From a checkpoint of a small transformer trained on Wikipedia.
Architecture: LayerNorm before each block, biases, tied embeddings.
MLP neurons of a small language model. Each row is named by its layer, matrix (up: input weights; down: output weights) and neuron, and shows model dimensions 160-255. Each number is 200 + 20 x the weight over its row's rms, rounded and kept within 0 to 999.
Before each neuron's rows is what it responds to, as a language model described it from the Wikipedia text at the highest values.

Word-initial prefix pieces
L3.up580,223,193,215,227,200,216,182,239,196,231,176,223,197,212,162,192,189,219,248,207,213,221,161,215,219,222,210,199,189,201,206,213,211,181,221,167,177,207,208,221,194,188,185,191,188,204,192,195,155,172,186,193,188,139,190,183,176,223,205,206,202,232,192,212,211,205,218,186,203,178,193,172,216,192,174,213,212,180,191,214,204,188,203,213,215,187,210,161,213,222,203,180,215,238,204,193
L3.down580,226,203,221,192,200,214,176,204,196,180,199,240,194,204,172,185,201,251,250,203,216,212,180,176,168,211,185,189,222,212,223,231,215,200,221,203,180,208,201,211,205,212,220,229,221,213,192,189,171,169,196,222,211,172,214,194,190,244,224,196,227,197,219,200,200,193,244,186,188,191,167,153,217,195,195,210,183,189,209,239,219,221,182,192,248,194,204,202,187,226,213,201,185,213,199,200

Mid-word fragments
L11.up407,216,195,211,211,228,211,212,186,182,207,190,222,195,219,194,197,225,206,195,207,195,218,197,190,189,197,221,230,202,219,195,204,233,205,194,215,169,206,209,210,208,176,205,203,192,189,175,192,160,216,214,177,209,210,198,208,194,196,213,193,224,212,207,215,213,170,199,226,238,241,224,199,200,208,205,199,172,227,197,202,207,236,189,160,186,204,204,204,163,163,190,163,200,227,216,204
L11.down407,159,169,202,174,194,213,206,207,189,203,171,191,228,228,213,238,178,245,170,197,199,189,194,194,214,207,197,174,161,200,215,195,197,185,199,181,209,196,222,173,183,180,153,219,193,182,177,206,172,211,237,174,225,194,204,200,201,188,207,208,207,170,227,199,227,229,191,208,192,191,188,173,200,216,218,193,184,236,252,196,201,208,164,198,169,250,203,180,171,226,190,210,222,221,183,189

Noun-forming suffix completions
L3.up277,202,223,213,188,209,202,173,178,198,250,134,172,209,202,195,173,228,222,204,190,185,204,191,242,191,204,200,183,202,190,224,195,231,195,173,234,215,187,201,209,182,201,182,183,189,215,171,250,210,195,207,188,206,201,192,177,175,214,177,214,195,229,219,179,181,200,182,251,195,168,209,172,221,183,172,196,188,176,191,204,178,170,181,212,202,215,237,180,228,204,194,173,221,206,199,180
L3.down277,172,195,215,195,216,203,191,195,160,216,223,191,170,193,200,230,151,189,221,199,193,181,211,173,207,207,198,182,207,191,200,200,163,199,188,211,220,199,190,197,236,199,183,207,185,212,193,226,232,179,196,235,207,192,202,188,165,206,215,199,208,228,184,158,205,200,175,197,191,207,219,193,241,216,205,191,233,178,202,209,232,208,188,205,198,191,192,196,205,218,243,156,197,166,191,171

Ordinals and word-final fragments
L11.up220,234,169,213,215,221,233,184,179,167,195,199,225,176,193,203,194,179,215,181,216,233,179,229,207,184,199,185,164,232,179,231,199,194,212,208,161,223,207,168,213,172,189,191,170,201,185,200,226,235,239,227,147,202,177,170,218,234,229,199,204,220,184,222,182,163,197,203,207,239,212,182,195,215,178,201,194,195,212,194,192,214,200,196,189,168,240,179,223,182,201,167,203,177,200,213,204
L11.down220,196,216,196,177,210,214,213,195,253,181,215,187,188,194,206,180,183,206,214,168,214,229,195,257,225,204,200,213,178,210,188,196,179,197,201,146,174,206,184,219,236,172,195,212,198,198,211,219,191,203,181,163,205,245,197,197,173,188,195,211,217,196,187,169,210,184,193,201,192,193,207,202,171,203,193,208,215,175,199,195,210,192,189,183,200,155,186,180,220,210,213,181,196,216,185,220

Mid-word "an" piece
L3.up221,207,167,214,169,208,189,194,238,196,197,195,216,203,218,221,197,232,199,205,217,189,198,231,211,212,218,189,206,194,180,181,187,200,231,214,167,213,187,225,195,228,165,213,163,213,209,236,202,149,228,193,199,203,206,195,193,226,204,200,204,209,198,172,189,195,205,205,211,194,219,242,224,207,198,224,216,211,193,199,175,177,200,181,241,185,211,210,168,193,208,185,160,179,190,201,180
L3.down221,182,206,188,218,174,217,212,215,209,217,231,197,206,198,188,186,220,219,205,236,166,194,202,152,202,209,200,187,192,186,251,186,195,212,195,211,187,214,211,181,204,242,219,200,199,171,206,225,224,215,209,251,194,203,201,166,175,203,204,225,191,157,221,197,220,134,219,193,164,175,211,188,216,230,195,195,213,165,205,172,183,230,203,190,183,204,207,227,204,154,193,178,251,183,183,202

Word-continuation pieces
L12.up670,205,214,209,218,191,166,151,178,229,214,231,195,182,190,198,207,251,192,189,223,192,226,202,203,181,176,219,242,169,228,184,166,207,229,211,196,202,210,193,217,163,205,195,192,212,246,177,188,219,220,203,184,192,194,201,211,209,189,169,198,213,215,214,181,213,218,191,209,175,178,229,213,227,189,184,186,236,199,194,181,182,193,195,212,223,171,194,197,197,185,176,200,198,231,233,228
L12.down670,199,200,208,215,213,230,192,194,214,226,209,256,226,174,240,209,157,228,190,180,197,164,222,220,204,206,202,215,189,248,209,220,159,190,223,203,223,182,190,194,204,207,167,211,154,183,200,213,205,198,223,170,198,193,193,187,202,222,198,201,180,198,178,228,201,151,207,217,185,228,191,177,229,221,184,230,205,210,194,226,187,207,217,175,193,202,178,172,184,183,240,218,200,222,171,185

Preposition "in" in biographies
L3.up151,213,186,185,182,211,213,210,183,177,204,223,185,223,235,177,231,201,212,223,209,182,205,181,199,175,215,213,188,188,178,183,167,197,171,185,196,180,194,194,200,189,196,176,216,189,215,198,229,196,173,216,194,210,210,214,198,216,200,180,218,184,218,209,173,206,177,201,201,204,184,193,188,195,165,195,218,206,229,189,203,174,227,175,207,244,199,240,203,178,183,213,227,203,191,225,204
L3.down151,209,214,189,195,239,173,256,203,213,172,233,174,218,222,194,230,218,198,187,208,209,212,236,204,220,210,202,214,174,223,161,189,192,214,198,194,181,197,204,186,191,202,195,192,186,207,208,171,192,188,223,184,229,199,193,209,217,225,174,197,186,207,164,231,232,186,207,184,192,256,213,200,214,231,191,173,169,208,221,173,202,188,214,197,189,214,186,201,228,194,194,207,217,240,183,200

Structural boundary tokens
L12.up331,193,186,204,209,201,204,210,194,169,202,188,184,208,164,173,194,238,182,187,200,236,192,168,219,215,205,206,183,184,139,205,216,225,239,205,222,209,202,170,214,189,186,202,212,224,230,209,188,227,161,216,211,193,220,190,196,192,234,155,209,197,172,192,205,222,227,229,202,223,221,201,202,199,227,197,211,177,224,164,153,207,183,195,210,178,174,226,157,190,209,160,188,184,217,186,232
L12.down331,214,199,189,205,203,173,205,220,237,199,222,179,157,205,216,224,201,174,234,184,202,221,209,193,178,203,193,218,171,207,203,219,178,204,174,209,211,165,209,173,195,195,192,159,182,197,197,204,212,228,157,186,190,205,210,200,222,202,204,203,188,184,211,187,193,194,185,209,196,210,208,160,200,187,169,181,203,189,185,204,184,218,221,211,200,207,191,198,234,193,224,194,215,204,196,223

Predictable mid-word fragments
L12.up383,195,193,202,194,209,243,142,194,202,217,180,190,169,182,181,191,184,190,193,212,224,251,183,234,208,207,169,209,209,217,232,209,212,182,185,213,219,210,207,208,170,193,200,198,216,210,183,230,162,255,191,182,203,199,203,241,194,201,170,221,185,202,197,213,209,169,186,194,210,189,173,195,272,206,207,214,212,233,201,201,195,200,217,225,203,249,198,214,186,206,193,193,147,221,188,169
L12.down383,195,210,196,173,177,203,213,197,215,216,209,231,146,187,182,209,217,220,199,211,179,187,212,193,165,218,208,204,217,199,218,213,221,188,210,194,219,194,183,209,208,215,201,209,198,174,220,197,217,198,228,199,215,179,199,213,200,169,207,221,211,200,217,162,194,190,213,214,206,211,214,186,175,217,164,196,184,219,231,194,208,215,181,207,218,203,200,195,174,182,184,177,152,148,177,219

Compound-internal separators
L3.up570,236,175,216,190,190,206,173,184,201,224,187,237,200,215,188,181,196,229,188,210,209,215,173,190,203,214,219,202,187,218,194,188,213,190,243,221,205,208,173,218,197,205,198,196,208,192,165,225,196,194,201,207,167,189,163,207,198,215,196,157,165,216,169,199,212,243,241,180,212,175,217,212,214,201,215,178,201,215,187,198,206,203,177,193,232,193,191,104,189,186,211,209,140,228,222,203
L3.down570,182,198,199,218,201,206,188,209,234,203,207,202,217,200,197,212,191,199,215,131,185,164,210,189,168,159,198,189,208,219,198,197,198,225,199,224,211,206,204,183,216,197,228,210,202,147,173,199,199,171,177,195,219,171,206,172,187,206,207,222,205,209,252,236,188,194,184,121,183,221,186,204,210,182,234,202,221,196,174,197,209,190,215,170,191,181,197,228,216,209,228,197,217,258,197,226

Split-off capital first letters
L3.up154,208,219,203,181,243,229,191,214,173,219,197,196,169,220,188,216,229,212,227,214,209,198,216,208,207,204,202,188,187,195,217,236,249,181,197,217,180,188,180,226,188,172,171,121,202,189,187,210,195,193,196,182,178,166,186,216,180,225,191,168,200,186,201,208,206,216,211,194,191,199,251,197,201,228,192,193,185,191,175,210,230,213,161,175,168,182,202,165,212,178,189,202,204,225,178,199
L3.down154,225,209,193,170,187,216,160,242,230,210,218,219,226,179,194,195,170,200,232,189,222,192,211,178,163,176,205,232,203,205,198,182,219,191,216,182,203,199,195,209,207,221,214,172,199,172,190,217,189,203,186,214,199,216,229,156,192,174,204,218,222,186,179,227,211,159,252,181,219,178,230,212,220,199,235,176,185,236,206,195,182,173,200,157,213,177,197,195,208,183,197,205,221,193,181,202

Compound-modifier joints
L11.up592,194,183,198,197,179,191,190,220,221,242,197,195,177,213,176,200,204,199,180,203,197,174,180,210,212,181,221,192,204,196,226,214,193,208,220,191,219,229,194,212,202,202,225,188,228,174,192,205,215,213,202,202,208,180,172,202,225,193,153,226,210,218,188,220,209,201,214,167,212,191,174,212,193,195,191,205,187,202,163,209,236,172,183,192,190,191,237,200,226,185,214,203,190,223,202,191
L11.down592,211,175,196,196,203,207,196,204,199,197,180,224,235,208,190,197,183,204,185,225,192,244,215,190,214,200,199,199,236,193,179,186,222,163,238,223,225,159,180,206,224,214,195,200,196,178,194,198,225,194,226,194,212,198,191,184,196,200,191,184,226,218,201,199,207,192,227,165,207,180,186,191,192,204,209,173,266,162,201,178,198,201,223,205,208,245,235,180,198,188,187,226,182,232,183,234

Word-completing subword pieces
L12.up510,227,208,205,159,236,180,205,209,201,224,213,215,178,214,183,195,220,169,192,195,181,188,239,212,194,198,183,198,206,211,198,178,203,222,208,215,180,210,226,207,221,198,222,186,205,194,206,200,226,169,195,200,202,187,196,184,208,213,195,197,234,212,202,221,200,235,187,234,186,186,192,191,198,178,183,179,225,225,195,162,181,229,183,223,196,201,213,214,181,201,168,204,161,201,184,213
L12.down510,240,189,197,205,154,206,184,180,193,196,187,184,201,206,216,165,198,237,233,177,207,183,191,220,175,214,171,226,172,197,247,195,194,239,195,194,179,214,198,178,219,187,208,215,238,162,226,189,213,181,216,196,203,243,203,195,201,174,206,217,214,190,185,235,226,226,198,198,216,191,179,200,196,211,215,188,190,220,191,219,197,224,169,177,190,230,203,198,170,205,207,209,171,179,205,187

Mid-name continuation tokens
L12.up583,195,181,206,209,214,224,196,206,159,185,215,216,197,204,175,191,155,197,263,190,174,191,160,240,191,208,168,168,162,190,191,209,207,199,205,170,207,197,184,223,200,211,210,166,215,212,194,223,185,204,201,217,192,224,177,208,179,179,172,152,232,204,186,205,176,175,208,241,202,209,204,193,222,218,202,177,213,227,190,207,212,190,193,203,208,227,192,218,179,177,199,161,217,205,162,186
L12.down583,180,205,220,211,212,191,225,191,183,204,225,216,192,179,214,226,168,200,184,221,174,222,204,207,195,186,239,214,182,204,189,192,252,168,203,212,193,196,222,166,210,227,164,207,197,204,168,188,162,174,209,211,180,219,201,211,213,249,215,184,165,225,214,224,192,204,183,201,212,192,203,193,188,203,213,213,171,158,195,137,186,208,202,199,187,224,229,180,193,221,223,208,193,196,182,237

Word-initial "in"
L11.up398,205,233,224,243,203,228,186,137,201,207,178,189,217,226,194,214,207,215,223,241,223,231,202,217,229,206,198,251,191,157,182,183,235,172,175,196,197,224,193,193,192,234,176,186,189,219,199,198,218,157,203,208,183,206,163,207,203,225,171,212,188,198,189,222,177,172,216,195,195,172,195,184,202,210,195,188,202,194,188,203,189,220,177,185,193,183,199,238,221,231,208,191,197,218,193,174
L11.down398,193,190,175,190,214,191,213,186,221,157,226,202,209,222,228,188,190,212,226,220,207,192,187,157,206,147,177,173,191,251,195,199,217,193,209,197,212,206,173,122,208,235,202,195,199,211,163,191,182,198,195,205,215,239,209,216,208,225,239,208,189,210,209,174,174,188,222,181,196,244,190,202,195,208,191,201,222,193,212,202,213,243,168,177,197,216,201,205,204,209,200,222,223,230,178,202

Mid-word fragments after capitals
L11.up94,185,208,232,226,212,230,194,220,166,216,181,183,205,170,206,159,231,182,210,211,182,205,163,227,254,184,230,207,187,188,205,192,179,200,199,193,237,219,193,200,179,182,166,186,205,192,218,205,151,197,226,178,194,180,230,201,192,186,217,168,213,181,201,211,192,208,215,210,187,206,212,185,231,225,204,241,164,215,195,193,210,170,187,185,196,193,215,230,186,192,189,157,223,203,188,212
L11.down94,173,187,170,181,172,194,206,212,206,198,214,193,186,225,189,223,206,198,206,194,201,193,218,221,228,216,173,214,206,200,216,188,229,206,205,178,200,204,229,175,196,222,220,219,191,188,202,200,209,215,199,192,196,230,182,216,223,172,218,206,196,197,188,195,212,182,197,216,214,262,171,210,170,202,226,133,187,216,228,169,221,191,204,218,191,228,204,196,180,187,208,177,215,186,171,198

Date-expecting positions
L11.up672,207,186,180,204,227,198,156,175,200,212,230,205,213,184,208,181,214,177,234,185,177,191,184,194,265,193,228,186,183,162,170,208,215,188,190,200,191,212,186,216,213,236,181,204,186,185,199,191,204,185,176,187,195,179,193,177,213,182,182,225,222,196,222,192,200,213,192,259,211,196,172,207,214,209,180,204,217,225,200,189,183,214,165,219,191,193,202,235,208,185,205,176,212,227,223,215
L11.down672,212,198,200,208,186,173,213,196,203,195,194,215,207,186,212,199,210,179,239,226,200,193,185,186,205,172,198,195,151,209,184,200,210,206,214,182,203,216,221,168,227,218,220,189,184,211,187,222,218,186,193,221,213,201,233,179,214,207,174,222,170,196,195,203,182,187,180,207,215,179,204,190,221,186,178,193,232,171,193,240,204,212,181,213,218,212,172,195,206,226,230,201,203,167,208,173

Mid-word subword fragments
L12.up546,206,209,181,225,208,194,205,173,194,197,178,186,185,237,181,230,197,208,192,191,177,197,212,225,213,184,234,205,210,185,226,206,185,188,191,190,188,179,197,200,188,147,198,215,198,204,228,188,222,198,214,201,231,167,196,184,198,230,196,186,213,210,191,203,203,188,200,221,200,195,191,186,166,223,203,202,166,204,202,203,217,203,217,200,201,226,216,193,177,220,228,212,191,228,247,175
L12.down546,251,215,229,246,203,208,208,198,246,197,227,185,196,215,209,193,200,192,199,218,217,192,220,200,201,242,206,202,199,201,183,205,220,210,216,178,201,203,191,190,157,184,204,191,198,219,180,173,188,224,182,187,222,198,207,190,195,201,210,228,199,222,180,192,173,206,189,227,244,204,203,187,184,205,226,207,190,153,224,197,189,187,225,191,216,189,200,197,194,201,184,187,206,195,190,238

Abbreviation dots and word fragments
L12.up357,201,180,185,201,232,205,176,211,170,175,181,224,203,226,196,196,231,212,222,171,192,194,196,164,196,202,178,176,206,217,190,191,185,207,163,189,205,223,187,213,189,200,193,207,238,230,181,227,214,202,215,185,217,193,219,176,231,212,204,216,185,213,199,200,185,213,198,184,188,212,167,178,211,201,230,197,191,236,210,177,212,171,165,197,162,174,201,224,187,179,203,198,196,225,174,188
L12.down357,170,208,208,223,195,197,194,212,199,196,208,195,197,212,201,209,181,185,187,196,196,170,211,220,153,185,244,185,217,202,160,211,177,170,192,204,221,206,219,213,195,227,206,174,181,173,232,201,221,223,176,187,155,174,193,181,200,205,219,226,256,190,237,204,190,213,171,234,206,184,204,199,224,180,218,170,209,171,194,213,178,183,228,193,197,195,162,228,230,191,185,191,198,185,235,163

Mid-word subword fragments
L12.up588,186,213,194,193,203,198,185,227,201,221,178,210,230,212,157,186,210,224,214,203,237,194,177,210,175,228,247,215,222,216,169,208,236,179,178,217,215,210,196,217,216,201,193,187,184,206,164,222,191,163,207,181,210,202,235,209,192,186,193,163,195,189,206,204,180,189,228,237,196,223,215,184,222,201,173,199,204,198,202,198,202,214,169,220,208,191,191,211,213,193,195,194,210,202,235,187
L12.down588,174,179,206,210,216,189,191,202,205,204,188,177,202,189,194,220,181,218,220,206,182,209,202,244,209,175,230,231,199,213,234,182,182,184,222,203,213,208,228,164,191,218,215,201,211,185,196,183,200,198,193,201,166,165,218,223,231,209,218,185,209,160,220,181,205,186,225,185,199,188,219,180,200,171,211,184,204,195,228,199,198,213,175,253,180,198,224,169,178,202,236,201,154,186,183,202

Ordinal first/second
L3.up627,175,225,199,182,211,216,214,188,204,161,182,219,212,183,187,181,181,222,174,181,244,197,199,186,206,196,196,218,212,231,179,215,192,217,201,191,259,197,188,219,173,177,212,210,231,201,216,244,222,221,234,182,211,217,176,215,233,214,182,222,201,197,221,189,196,187,173,234,181,207,229,176,201,201,203,182,215,221,189,201,161,228,204,196,225,226,172,211,207,215,149,201,155,242,219,209
L3.down627,219,242,190,178,207,222,211,176,201,207,189,187,191,158,187,231,194,222,188,188,208,185,206,155,207,221,179,157,192,209,188,193,201,181,201,221,224,201,181,198,204,209,214,212,197,188,215,220,182,209,201,206,193,186,206,220,197,216,215,220,207,194,163,174,180,188,207,179,201,206,177,221,205,182,200,183,206,208,219,192,181,220,204,170,203,236,199,238,190,208,193,182,131,250,210,246

Mid-word st/min fragments
L3.up805,207,191,219,218,203,229,197,207,162,199,200,222,210,205,164,188,199,224,221,196,202,235,197,208,202,205,222,184,207,165,173,185,195,176,235,209,241,199,171,209,199,182,217,215,213,182,180,209,204,198,189,196,171,194,190,214,226,156,188,186,220,222,207,203,182,195,223,217,189,184,212,218,180,195,189,197,224,197,191,135,176,172,199,219,207,172,197,203,222,229,193,231,159,210,204,216
L3.down805,228,224,231,206,190,190,221,216,182,224,234,227,191,198,187,201,228,238,199,170,198,202,199,170,218,208,197,153,183,198,213,214,191,196,203,202,205,155,207,216,208,209,241,198,214,179,196,215,186,203,209,188,203,182,243,202,173,222,206,196,218,194,186,160,192,188,205,211,208,226,206,214,189,199,204,203,204,199,214,171,222,200,155,195,198,201,177,200,236,206,198,226,173,227,190,202

Mid-word subword fragments
L11.up815,198,208,187,213,198,187,182,213,211,163,217,232,183,201,202,200,190,196,199,195,238,247,187,233,201,224,197,227,217,191,178,200,212,172,174,217,177,197,172,203,175,235,207,201,178,226,165,216,196,209,178,215,180,224,213,209,204,207,201,214,214,170,172,169,178,222,192,210,188,201,264,183,200,224,160,256,181,201,211,174,198,187,188,191,223,194,187,157,204,190,194,187,191,233,227,217
L11.down815,205,198,185,169,188,211,165,202,215,189,174,184,206,196,195,205,206,218,228,224,189,197,177,184,204,190,148,169,191,243,182,217,208,215,206,176,188,207,201,240,190,195,234,207,195,165,161,171,199,204,188,185,169,199,182,210,207,226,201,170,225,183,178,203,245,179,198,193,181,226,200,192,211,198,182,197,199,160,193,228,192,213,238,216,180,211,243,221,180,221,203,171,196,232,181,174

Sentence and heading ends
L11.up604,220,188,211,213,217,218,177,181,160,227,233,204,206,210,184,178,219,210,213,197,208,175,225,190,210,229,172,198,191,213,210,190,233,200,193,225,191,171,180,211,202,191,229,244,166,184,192,197,185,183,224,195,224,175,210,197,202,215,208,212,215,220,175,195,193,241,234,195,253,186,194,186,171,212,186,202,175,222,176,189,216,215,174,198,199,202,241,171,173,198,165,183,201,202,221,229
L11.down604,203,205,187,171,173,143,212,162,192,200,217,198,187,211,206,204,200,200,237,170,194,159,218,218,205,241,182,192,202,171,178,237,213,193,202,180,179,213,195,221,198,224,206,200,200,181,214,197,205,191,156,239,196,197,214,202,161,204,197,214,181,208,210,186,180,229,216,171,207,182,233,203,207,217,225,174,180,224,166,193,195,181,218,198,211,192,226,223,203,184,206,201,210,213,206,184

Word piece after split s
L11.up179,178,180,205,188,213,194,214,164,168,193,201,198,198,239,186,158,174,181,198,171,196,226,191,233,180,189,177,201,200,189,215,188,205,208,218,212,199,219,181,214,158,204,212,198,172,221,201,227,218,148,219,198,209,162,208,203,204,205,163,209,192,232,225,178,180,210,202,222,229,180,211,183,197,231,195,242,202,175,200,210,216,234,206,231,151,184,214,204,203,159,193,187,182,241,190,180
L11.down179,186,219,190,156,235,172,207,198,204,215,212,253,197,188,241,221,243,164,183,190,178,186,224,209,233,193,198,200,195,214,221,223,193,237,221,212,202,176,228,172,173,183,198,173,204,180,189,236,233,212,179,226,167,185,212,195,201,198,191,204,220,187,205,201,207,186,170,196,224,196,207,194,198,190,196,192,181,195,203,176,214,184,161,195,204,199,219,167,212,217,227,208,199,148,230,199

Place-name first pieces
L12.up569,147,220,239,191,230,220,191,222,204,163,212,184,211,215,182,199,234,192,216,222,200,166,198,193,218,234,193,236,236,208,216,213,219,225,147,178,222,193,198,212,194,186,167,177,204,224,204,229,230,215,199,180,222,184,208,210,162,196,237,192,210,175,199,211,221,203,182,240,226,190,207,199,197,171,202,206,183,189,212,162,210,162,213,201,157,180,205,187,197,193,184,178,179,227,204,203
L12.down569,188,176,198,194,193,197,200,207,218,182,173,212,191,231,265,200,177,188,211,185,195,212,177,187,201,210,170,213,201,209,162,206,198,214,236,218,193,204,222,143,166,220,187,213,184,201,203,182,197,230,191,216,212,178,203,196,212,220,217,181,172,207,219,211,197,219,208,195,207,168,185,195,212,216,209,189,199,225,211,234,198,202,232,204,226,237,205,181,227,197,190,166,229,194,202,187

Word-opening prefix pieces
L3.up243,158,202,229,169,233,201,203,188,222,194,182,226,198,249,194,205,211,221,223,194,200,229,192,211,185,219,219,194,204,187,195,208,217,193,223,184,194,173,213,227,176,184,156,197,195,191,202,186,161,184,235,171,208,179,212,251,195,203,189,188,206,211,179,217,193,211,185,203,189,197,228,155,187,225,185,202,196,214,162,200,198,228,151,246,158,187,189,166,195,153,211,201,169,204,156,200
L3.down243,210,205,207,177,215,224,199,224,228,196,175,204,192,212,195,196,198,208,224,182,209,192,182,225,176,174,209,187,195,203,227,193,207,208,226,221,193,170,201,207,211,208,170,185,215,159,204,188,187,180,223,198,218,201,190,191,193,234,200,182,213,183,188,191,200,186,178,190,171,207,214,182,184,216,200,199,198,199,183,231,190,248,188,231,179,188,173,174,221,195,230,211,193,191,149,191

Word-completing suffix pieces
L11.up727,181,223,220,207,226,175,193,226,221,252,205,217,165,218,177,207,238,176,203,218,217,200,207,205,191,250,221,197,213,192,207,200,164,188,213,201,200,228,186,201,195,200,186,200,207,204,213,207,210,161,202,164,191,180,179,216,197,193,201,208,187,209,204,205,175,233,216,201,210,189,199,188,192,193,159,205,193,189,212,167,168,176,155,210,184,234,187,176,181,211,180,211,196,206,201,199
L11.down727,210,191,176,222,154,220,196,212,189,194,220,199,204,212,191,217,208,195,187,185,249,178,202,169,176,190,176,189,166,174,218,205,168,206,213,175,185,197,189,172,211,231,224,194,165,211,210,216,205,203,216,216,239,197,199,191,222,198,199,232,207,229,207,193,231,205,172,186,225,201,174,204,214,177,206,177,194,238,184,194,179,210,213,195,235,199,157,197,228,203,200,223,214,204,198,171

Death verb endings
L12.up426,160,199,204,197,218,188,205,166,208,214,179,229,218,223,199,204,196,214,211,210,205,195,185,228,201,217,214,215,198,199,232,190,252,186,180,197,198,226,198,216,184,213,186,205,190,210,183,248,205,178,190,199,214,190,214,222,212,190,188,166,225,221,215,192,208,221,209,215,204,177,212,180,205,181,195,164,182,163,211,182,167,204,178,228,217,208,175,222,191,221,153,202,169,204,191,227
L12.down426,187,186,186,179,200,197,194,225,198,164,227,226,190,216,160,197,204,200,200,202,179,160,204,174,208,187,194,189,180,176,247,212,179,185,213,174,205,161,166,190,204,217,167,200,195,203,211,202,174,200,216,211,168,207,199,205,198,159,197,205,213,224,237,202,187,209,199,243,170,175,164,175,234,181,202,165,219,217,221,219,229,218,212,203,228,187,214,194,254,223,184,217,221,162,188,227